Part of a small language model's weights: 16 layers, RMSNorm before each block.
MLP neurons of a small language model. Each row is named by its layer, matrix (gate and up: input weights) and neuron, and shows model dimensions 0-127. Each number is 128 + 24 x the weight over its row's rms, rounded and kept within 0 to 255. Numbers have three digits each. A neuron's up and down rows have the sign that makes its largest values positive.
A block is one neuron, or neurons of one layer that tend to fire together. Before each block is what it responds to, as a language model described it from the Wikipedia text at the highest values.

Description: Word-initial fragments, technical text
L2.gate7:137144104126127115097169148132146136092164111119120127124113101111159099136125135148110159095124108089107155093114115135071136104137116139165123081101169115122095156182123108117169094140146146160138130125098137111159097146172160169120134100155131119133137129137130124143096166147115119140140140135126159131155185157098119152164130136153117151152093145097127115157103163169144078152170
L2.up7:136106096106134124123133136128112111112141109136114125152135155147150146129124131109114132090098124136149132115122131114099155110162121085120112115129111118173102127154116084130121133116120137121129147141112182111118081145112127135141098109163129150152141152158164147129100162139145110172105102100142148160136139145166121140107137132140134146161121115161130158134097122135147114133134
L2.gate22:119080124165102164096132144089103157103119143143117125121179145108160168122119138122130132146155111118120136153086172064149131076135145128156174090135129098161147147111144146132145134114114092153138155102122134150157130123101102157142136152116126128100133169135138058137116137144121099106145130147131119135138122118134128130122126165155122151132095177121158120114141145103135148166113
L2.up22:168088160122166162133118133108131162208128138171141138116116117147133116150152104127135107159171151141124129138127085131145090128160134135143147107118094099115138126121147109128118121150148160168120141149156125163140187136135132094157099110124110114149154090117111120181111154114106141134103182154105124128145158123136121123146134141168113113115094116123120140099124142131173112158149
L2.gate27:155118173150131125149125137157137143132124109131126157076089151079105106110127110118120125137131092135103147144177125127147098100153169105165144108143115115140112129158084145153155118157115129137150150096098120090127141135116089142129158141124104088158117136091128151162171114135152150149142120099123144123136167162101133122157153110133138123114086130123105062100085147145123084117105
L2.up27:182148145105139162097097106098087149142132157096154129155133117145112148092131140118168161162132107197148133089107152124140115113119130133120193164087134132125114111136130102145139133100136132181110129108107142147104160129129127102176173124154137105107173141165126114118154131119134136113113118079145131148166142078103127117124132143116124117173131150125123091148098096110099105126144
L2.gate119:207168098140138115103137153166124134094116155090159150111121137104124138118111166104132089126128110144096147131141138107162123132109110153136158128114095122112143135113109114137128154131122152163123131127109119114202100144144132141086130108110094114118128108149089152144143209163151145117091148133097154107149139139132130130159114105137119105112122132126161158161137103140136112162135
L2.up119:189140118159137144100106135163117121140127131116108136119119133085073098084100147139165137135130120128116130110143127105139125078152077118115139145145081153165163090102074104134112128107113149176166123118112130162161103128164125116126145153104073105104142112164134166125112142165110140135134150115096125110145123137135102157132108097082126125099138156154119155113148111139147113164146
L2.gate226:143150149117140136076132119079116138174136159168151137129141141105145108151130167134095125116112121156125109163112127100126122123137154120149173081107139124116111129143082093171150135148124124161138106100114093123134102148172167144132100096115124122139132106131125174195118172084143132171142121099087111118120102137122114152103105131140152154104090117103153120131104114116110110166170
L2.up226:125187128118136125079093132131110157120108139126115105112129124117088079122198152123153111114124138135123087139123116126079093138136117127111167092138129154106112122091091132128127142152132090150115162124135119143126123091159130134141102156104108175149157093153103173174146131148113136123109092103124096119141122146116134181126119122127131118087118109135146125135081130146155150150141
L2.gate257:126110115131106128095134169147133144112166124119138124152120113056161134144141094170089089121130122138161132123127155086132115118125127139134155104122124127129144146088114130129105099096159155151139181159134130131194154179094153153153162136109140141154173127142141116104154149124113083110111128153098135141121142090127148148144103170164152126126113123098165146149141152119121155190161
L2.up257:153126113152133107118129191106083103097106120135099114106151161143141136101118119155136119118154168112162102181134167121119146123164113120097118117173129159120143136144120136111090162150132115115147133091137158125149126122137124150131122126144107144104131145148130101156109123120127131139129107094131097128094180154104089177134164113153128130139098100106119093166101112126105132108143
L2.gate262:131130100118142125148164097113138145106124150103124144136139143145115124134157142096097138140140152125137125103091139103109135132091138128158115130116126147109166129081135110157128174151163152096134087145126091096147153147154121104165114130117153131091150126124141145113143158055137135133119117102131149132160149108128153125114118127133110135150103125043174146185129146106106138169138
L2.up262:161151122171154179121142133118115118109127151108147129128105166158095130096168132153120139115128163099122136131146097112116066125109134101139099187110139159127152107098177107126099123101164100098132122162152125115194146092134109114129138132141158122095121096169106130096113114094163122118140131079128152179097150093094142160107124106123126169147124089115140167107128175105099162105123
L2.gate300:175133145096082106140129147089169169117141104146103124148153139138152137143155114143122130118111132127138120177119146117141122108140106075136166146117140108106121106085121184134134143130180186110139134139137111133153171188098142112132171113082097151104114161131121074132146161152129138146118122148119111130119115095095141130154120136095112159130123113087131125166075130141135121157141
L2.up300:096144131114142116134167134150128164139121170114109111121090126091183074143190106134148141103076165157066177132152132164108147125185156139140143154101128155125140164069089114101134165134133157136093119158137122095124167119097095145128084122124128123140123107126134155136151143099096141166106104095114171109136130114122132132131153070106138117147098144079157133185100168154177121125117
L2.gate328:143121184144119134057110148105138135140126118104110132147139131068186099126104138122144112117121136119112106159109158097094087173148161106132124103140099152118130142148089155133144134125140163143146112118124144167213128109137105141128134143115123101099118174127137123149135140131126168095118120092131118146139161100132141122130115128124137138141122108082178117101110132142140081172162
L2.up328:108140119158114110114102134107136126118184093139103141100191164106156155109132165146156136167112116133133133161133160095124117173127137092115112112171118155120179152109151142084107124121101129156120169115121171129185125148119131127081110153106113148107135131153117137080144114146158176101115101130118122142113169075157109141119126113144102143119149112080157091140146139144110140123117
L2.gate362:144140082133151095113156150152114124134102122106121158096106168104109123099125095138162102126107158115125084108149139082110126111124137131121120159120136141137151079174135118104145121140103147147152139108160123162096108113154096171100133099117095107119136128185085124136117117111146134071089122114119180110147131122105126126127102081134137114177116137122141126142091112178111094141093
L2.up362:115166168103118137100123125129128158115145150160153124104133118059156078179155139136120126138103114122125092115082146107144121121104096138140120123082113161159111134109126121088119136149142129110116149131134135117157101122147139095119082128134107120161134139155132118127083135114137107155153140105108133122128133121092131131116123136136150140130130125063142122142126148161099170208094
L2.gate400:177096164074134109119149123080159134093153138155105142122116120157129127100155131120127127150108146130115157096100141154150091116106080136126109077094118114081134138124113105161126143148201176157150097116121155161123137122090120133124132119129092130101128139106143098157148103125129110152162164120110134108148119120118111144135152111146123092158100155098164090185149125099125130150110
L2.up400:145137167114143096113102115104128127107134138136123132133162138146103139109118123105116141160070158147094125105149135119140123132094086115114058135086070120091148094161148117106149138149141115126117123106148140104122146130122114110145110130140119156136144149141164136119112125108120136173129131132114123131139120115120078125097193103142156114128141157132168102147148161112141119156136
L2.gate474:130120131100103128117143144103107144139142114127125117114113160134151147127092173170085106133145108078153147145112127078131052108167126152127144117130137159129132174094134169111085122109150139147084130106139164149149129179102104141140100134081158132123125131106090144111145157079106149098118112103117111139111166126081169112163121074145156125129106080110164111131129180092138097135162
L2.up474:104125136139145097097186131100146115101161124134083124121122131115106131116152111162117115132131123125115102103108130092164094173128099137115117145124139108133127123123124124112167151115141149108177127146144144132128136183074124161106131109109135122142167140128111137090101116112173166091190147162126128153147155105097149133122116142147111140099136136094170166117181134154131137158146
L2.gate607:122129184079143111111138121090137150147161125098130135137123103099133104112153147127072128130127116135098119112127116147091137181167149121143137122114143115084130117148136148105132127174164156104121102130144195106128124186125122118142154130082119136127138156130162156109132136083131104124108133121156122121101133093133155096133110088084095146122156136064161122160153115116118099152121
L2.up607:105117157122126130128170120116124118153111123132129119125145079071168065085118125128088126151079153173116102118116118145097102198098145112152118160151133117122140121061097119136126144157150160135140112127132126121133144142086092110143135148121127177140156117155130113120139086121094133144096136131147100132139107088153131087138126101122109153123150110117143168158114106149168135106103
L2.gate746:134141102112132154142139118102135146127120137137132131121114091141100144124136148119089152145097155142092126101131113108094106145101144137210131116116100111087140156134132119149148134140178137163117111137163097128138142149120122138087149107096132138128144118150165143088123143104101133143132119140147142128117123081137110101133112119138122115136118156103143127181069116112140106161156
L2.up746:113130101126113113112107076105138083147149130064140120113155122126124103118154153090092148132103119150112119109103154159096081136096151168137101143102129138120140167088138128134118141128175129140118109109148128143137140139115102151126158118085132135176148108167105159070105125078122143122108146162143138122098071102176119120096130111114163107109111129127181157160104114127117112125131
L2.gate749:173112136129096150120100110095121141141127133133170128107139124123126106152133110123127134116108136143121132118139110092133093130092160138159146133133144132078122145159077181142106140153149149132109095105135138101121098146155119123154164119146140131151151166143180140141135159078110123139140164124122129166133154128118115121160124114138146182142130112057142136114111162121099111149147
L2.up749:109127121106131107120106132142124111121181100177153114121165171097150107138128124101128124118147097191131125141135100137104109131121137103151162107088118149098113159143100175133115150138121124176101126158121105144134096139160194178114106144097124157139170101163122155148130111083129121143129137127118145113122113083130110098169093079173145163091129140108123133114145143114102150122128
L2.gate759:146150131088134077126163138129116148120185110130147125146112099117137116165147124136081156146097110131076142119097143063131149110144116153146093102142151137085135197124139136115100149159179172141114096142156107124144129203107119093103116116132107114107167117159115142146123154089156136124089150098107115115126102126109134102126098104135167156142099139099190132177108121148151110149159
L2.up759:107133107125155099174101094083136117142133154105107129117187141122135098121161107130135164103109142145093140107130124112117140131106195110127112102137112082106120131140103136104146129131146155133154115132134133135083168140155151130084166098092131115117121135109119130109121144132146105151134127131081090183090101128156141133135100108108115126164153165121104153191116114117139134120134

Description: Anaphoric and quantifying determiners
L5.gate72:121117151108130130127125135168155173158183138139120138163140130133110111184184137112116118117134127153156167111114073125117132111125129119139109124126162112138135136097126146144112122166177099141131152137152155117119123169143132169110136115123151142064135158089116145157118174118110092114124111118146131144107126148148125097127125098129092120128136126127144132157111139105146127203152
L5.up72:197077102162112162158122157151155113130148140132169114099140109123138128161149081145112121168081111168116096105134156142127095108078114145067145160127095116162102106124144124174130120103132131133119149122135147098111132124108154123154148123141135141133109089089161142139140155137156087150127175126131154130116151137096157184148139125125111133156128146138139143144153110130123159152130
L5.gate467:108142139142154165101173151144090167148117154133169107128139090094142119130119099138101128111132126122103154115137124135143130170121115096106188117132144121100128149161083116100130131146132139142115139090115129102171116121116150183123148145104171150115088108094114099170131145119154109125150110140131125126124114132122124145134129158137122155102118129105155063164146118150108136156144
L5.up467:146142096153146171147159150161090103154129115108125099126148126112140137191110089149131117105117113119157115142145088153104123150113120143124136111129127170145110078138130142141130095181077162121121129152124099108126099138119103112112167123151109128098138064125166151153134149181142122138130169147132105140137122119123139135155091128130121108117123119104131081135149128124130120114119
L5.gate581:140099140085100156147105169157170143117157125083097143154155145152125127162127133145108105147124117130098159085105132095160135113132154089145141114114147140171112124124127160143122092148145167130183129114135179131174091138150157148138155119079132120062130143115123127173119152123159125092105128160152140166140132141104126142116125138176103100119130074126170162111140136131146079157089
L5.up581:144115122136092160148136155131141143107155129108089108148123151110154148148130108118135103118119128194099182100099148124095145152136092102133116120139129173132084142125147123176060102174132144103164162129153143118108109182134147135130138119102133116062146112140095143142106162122154125122103136138132130128105099126132153120110158118111080090146144169139157157122151138057124127149093
L5.gate756:167171140137115092134142117115136127107173096126122142102111148115158180140130145156126135114167126141109109142110115115136071154152136116120132083134141174133138122094138113086094110129103097136119107101162093166072122156141151133078119118126134135105098117126127119152123175142126139102099135151074098183164109134104159139142101129138121141145144108178105114131090128108160123124155
L5.up756:102126089147138098106149117186143111128118129124145130115118107121124155101195129113145091181113133159111137124136102114131118121144126113113157139137143144087119112130136143114150111087101100123140125110105114106126126167101158149112122106103147096068137138144138125153133143097181136145123102096141168120122126164161104139156124124149107122152147138146081127113143136143131115125141

Description: Adverbs modifying verbs
L7.gate233:110138143113133076149134117132116133141164129124142140112123150072128124163122119133117086151159119128111098150159126131165132111154129099164137136152122163129106132082084130171148136140199166106162106123114122139130112136117161148125165109132101132101160129177161157152129189106142124130146128118098109127109135122148122120112125152158121143149082084130131068156150140084172132100096
L7.up233:131149130107092130140130124118087116110138136172121152087131114130094124108160118123101108166102137148100146158115133137107134104093117116146110114155112122113135118098122126102126102151115143138115113132125092174111145125089133094131112122142132124126124171129145124103129136095157083139187151120147126127162125183148114097097180137120110149096178139096105156133169084122138148132126

Description: Quantifiers and modal verbs
L2.gate129:124122139124120111123123106168133114124148170100104137143123157142102157149149129151139079122153112156161124100134139135167157132165135094118136164121136107122114160104129122138128119164097146137128077092139158123134138115136127133142116146165081105129104090127146160112141115086131150116153162116127091144103106151141117073143192129112079086082137155146110102107157091162103121149077
L2.up129:113111134124138150114133164126124090146121121120115160130145123098136099154075128115172130146137155174088154134119131112145162150116146169139131131129184137096084135127118141162146155092137103075112121111165116139133115092086130165159097099080118112125161122189175121159153137155134127133130131156135137140099130131117129103139141150118125152140130167153126147153105104182110173077131
L2.gate148:146146095132136137125127128106137153116157193139135140156136139122076125110142119126114146137169122115120148110138127121100173109130104120132118168127194130120125116106156129106096113118139140106116106144132147112152137156121093113166098103106119086101126115144109119104097190093160103119154106163126092128178163118127157124130134147159085134113152045134114172148130129071110136144189
L2.up148:137138100157111109122135171147116113125118133151117156106145183171096133137123141090115127160099123138123126115108125122130115142120138102127138153153131097120118068154112149113080131166154084127148144131108155123100094141104190093147133103127110143124111143123117103114081180146150110163153134184120100113141160152155156150106116099178090128138166121120117170120150099143123173137162
L2.gate172:114092167095141099128154148128112094156143104149147130128122128137082102132107186170134136116107147106151135116138112109091090141141137140124141124080119128110141130120132101132117090143120149158167128114146134179083113133112160129139119123158110130152111111126153082144168117136145173133139116098083115178163142139094148152146172111148169127072123110137114142104155150140101108110145
L2.up172:162105118129163130136123169141155134173129126105107158146149152116117053159115147123130102098153129109124115120099134131111124117152116143136131157124078089124092154120120120090112121149110123188138100121133142139132099120124182138119086129092097133140080113115110149129091150161150144101163148155112118110143142101152126155141072153119148124113129112146129139071129123131099142106107
L2.gate193:167098158131124149076124162175154195133109187103106130141124134132119137140136131190140153128160147175160108102155093104132087158161128106131207118140113113097096154118124162130119077130152136146146131116147111133154084153170138118119143124087092134125119126136138143124151143106139133119126122121115127190170139120122145121122103151138134117119131126094161118116100118141149126154156
L2.up193:141117171150125115074146126116144120099143159109097132163141105093106094137127128140167123166130145129159126133144091126118133138135149097137167164138126161128127110139109107114166110175129110137167113141122124141129084134123149098119111122103097128117114119153160157115132151103113129171157155153139121151115135139175132129107140138106129108091190148125113133119109070082155133105123
L2.gate235:128133104084069113147120157139126138113133114124104149139108128139093126183118135134123100113077147138118107147191122109140095122154126138111124122117153177141149127132110183121129082103102116139053158115109110118145146170069131110181125120118133155142143162123131122123160150098149134145158154147102152160116128125118168152152089126101114139141125101089137134126096093166170132125085
L2.up235:150104147116122101128158080143168166107120159096118097174151152106127176107115120124103156140108085130136132135169128141139135111147107138115122108136120142090156124131160123114140155166141117122116139097126136116123139099134131134152177139139069115090110109100124158129124127123114132198101137114136140147144095097121146124130166183148097132076134127119111090129116120090132107138088
L2.gate312:106160109121138127146144157131160114087156132080138133156121149134168125117117122159148121074134113152136081128105140079097132123152069145136120112104077157128142127113096167156151111098120121125135121114125136142079115138107139121076114093159127104150181160066115139134153102133120131124165146137094125139105077122181107132126151136156134153131137180157112084129138150141097124135121
L2.up312:162141125131143118099082158149100146124143147098100114146126115144085136124138092164132139100124143159127144150190155138130147139136122089084132154123116171114144143112065133137118114115173167132158136122138103149104165125124137086130129110167112155126104074038104159094116111128080108120086118118117079142097157140137152157141153129170133125133086183105137108099117118150138143123115
L2.gate360:180095171146089142099134152124123109165146146130179122111146135112148097110117152096176147070136130084150142087109134127137126132126119141109102132110110162148154151128121149114121117171164121127122119152099155103164126100155104120114126099093137079109134171163144126115104133105087116126087098120107141109137132163116174105124125079141123123129141135103124125106136149145111111166092
L2.up360:169163163135159167099202159128121138152131148141095146127148069105136105128165124111127077114140129102138119108100125102150121165127086138140100137079136146108130181108147135080129149125130128133099137139137133102161153128132134157135125168094148135070094136144078133149099124110128146103145118163133094145097159126139112120102092133110118122094124129147124123132145138139112159114098
L2.gate408:149111117165107136138121116170128132106158145101156123122187151130138113132100124148161158089180160137110152125156118127121109150128110143127126132133160142123130118148167158146134114116154153163142134113145084119127113125103110146089112098116057095103115114122115150186116137147138127110113111112142125156178117131067115110095114083118130109127099125109121109137088128110136119146111
L2.up408:155112146126118118133134148154141103115144138145117137120117124100121144133094126126160127156167151142074132121096142121132163126117132115124130186140113151098083145132127121160144147151108097127111160105117099149143161185166052157147048124098138147165132139175133131144124135097149089115116131079109128135164131117113178101116081086109124126182133103107074124142114145157103104127086
L2.gate409:153090128161110122128151164116141112125177099111111133123138112142143131113098134140167143070085113106140125127158121119145130115116142116133142130111175145120100093108163113107131096152094110146105109123127157110129145135117114128142123143094141124103073123143151127133118142145119125126104156178113132131113118144085210102163116153120107139144168097115123142090073125138125101155084
L2.up409:111115160129082161125097139150152136122085131104151167148195172139099103112105152133120101086131107119129129139086081118148155120120196071156167119122133183140111132153164111124104122106129104107147130135135148107126133124095158168142063114137120102116114106149144154124142143186131136103143127116111097121085134087130135070110132146103114098106120116131130114093145114151118161150100
L2.gate529:088140095123151101115168139070144136086106143100076109096134137153114097132112124169176095134084125127143113165090119110136111117115131100151117088120131143131107120117132128139097115142162119118105135071067108152122115100112116098110152095101135069139149115109153141158181105092135109158127166123099161125148134139103166111134137111125118159097168149111106104104116090081106119121142
L2.up529:121158124132119145128152118187117136162196124137131119154104099090143123150137148140128151146135161116120118150112132098108168148166126144124120176109116128067122115163109121088098143148152115122111121120128113138145116131123147134155078115100075166130123071141113138126097143159097121186119108091116123115141093099147141094110148155130107157136152133132130154131147146179117134140089
L2.gate530:165121101084109099138142142152086116100134153149183149121153120108141167077100132104155084101156105126101167083114123127128135160126118139124137142121150134131092121112149116105105124100133146126163106164101138122144075082125117119118160112132113095108102121136137132140112155144160109115093089158134130131143135154100128105183126141099086082136127112142132164104166141126116141175108
L2.up530:141174153103156105138137145105162088179111129118102168132105149148115172121159102109146135120138136149112138152096140116165149060154137140112137127083143092098131141118144093131140101157125152138104133121177125128191085149104099151126131133141141141178126152139129090101094163095126178168129059166142184130158095138097144152136125111148144130134137136151133093119125132117094135144108
L2.gate612:179117132138127126103135140116162136159146151106093157132123115150143162124101112126093104151114124104143094159109122109134121147113173138105150154146156107103120088142134209140167071139157146129153101145147133120109122182131126140165143104101154141120106143131131134123137131164160165116111155187113116173114193138085133138192118147092108101159141122129127136117126121129111145131140
L2.up612:158128146145097159118096140142169134160145115126112102154162170176142148137126111079139131120124135156148136172126104105176171152134169115097100137162116117160150083131134210154144099105134152127166131158132099103122116138136096120155162103096136164135096136134089145072143166139107195133125114161129118184128174131133126164154092109134123070148164087121140161129129105156135152127111
L2.gate642:172107107129126107101133104157142167129125179148142120155153118170152160092136132097146098118145150129126125125132093116124151085124156121117159127115120093091106105158101094120125126146147159120206104108109135125107107162108157168162148123142094097103133111113145121143125149112121134155133125107169139149180141128119138172092157138126104135141114077100109118143139093064113132149119
L2.up642:138095121122160146147129145122137126078105135179102095132138145146152168158178151119166113128180145144114134171150095159119137083110126115099117105072165083120135094121181129120099113153105092122134108118130104132110107157177114144135133159141155110083094097052120126125120148173096119103146124123154084136149123141132134154096142116149122136148136116134113156134095134125145126118112
L2.gate662:131122161095106129106108113091170130109146134136165149146133131098132136138117153123153063121128147066141129117120149053141131118121112103103118103138141102123137126110160130098146097141107170110141146131121155180169167134125101129148152141152101119136109151147122116139132143167105157097105126153110088169141125072092179110134124161138144102105089164114173112117113155185134183129127
L2.up662:182087149152098150135119129100120165160145103126143102181172138104119181094114085085130134129134108158149131140118163112130144140099166126108133126142129127103135129115132165114114142089115164141111141135119123151158148164116063100127151154132098156134136121139107130115125111114121141088122133146142094119136131126105147104126104169111117110098133122160116120086157144131129165133149
L2.gate665:117083150118119117092127114102168117117112136097108113138122152145132104137079172109110129099138140100147163080136164132133087169140129118159148154121160148086137109136121167147102129101135132147105101112148146151121149142158107113174170114089135093123153195161149127141117163111127175122135103094161118133091116127146164101149110108099100156141095147078160149127095125099141106136106
L2.up665:168181141122109114124185100122155137102117137097097130156162114112107119101098110121129109137145105122124142143113120136146118122108125102129121160140148142080157097096136124113118162106158158100121144131150150128136141141099083140196163125121103122177138127147145108122102102128140123139114115140166125125068110127122139097135091135137149094107123145093133163146163120166096116151162
L2.gate758:110114162135104135130147171140159116099171117170116139123106126091190166131086123128147126082135119100138111131128123112115143125126136086157161111123144136120101096133124183121110107110126110145161115130126134124148124157079119163106128092138120069155071180152115098122176123128145146101161143177141113163115172135082114114135132103130146123132122139137159120153145142159135130157126
L2.up758:111093134130114103142062169131115126123131142175110155153170152114165162129107123127148113101110102133128127117148120133092169132098168080165118152163164144115106140140112156131112129122150157093156105142100150099122152134103142137119104082096095104130098150168102122115169150124142117126155134150116069145121147106086104118159115112123117119120140122118153157121113133115163134151127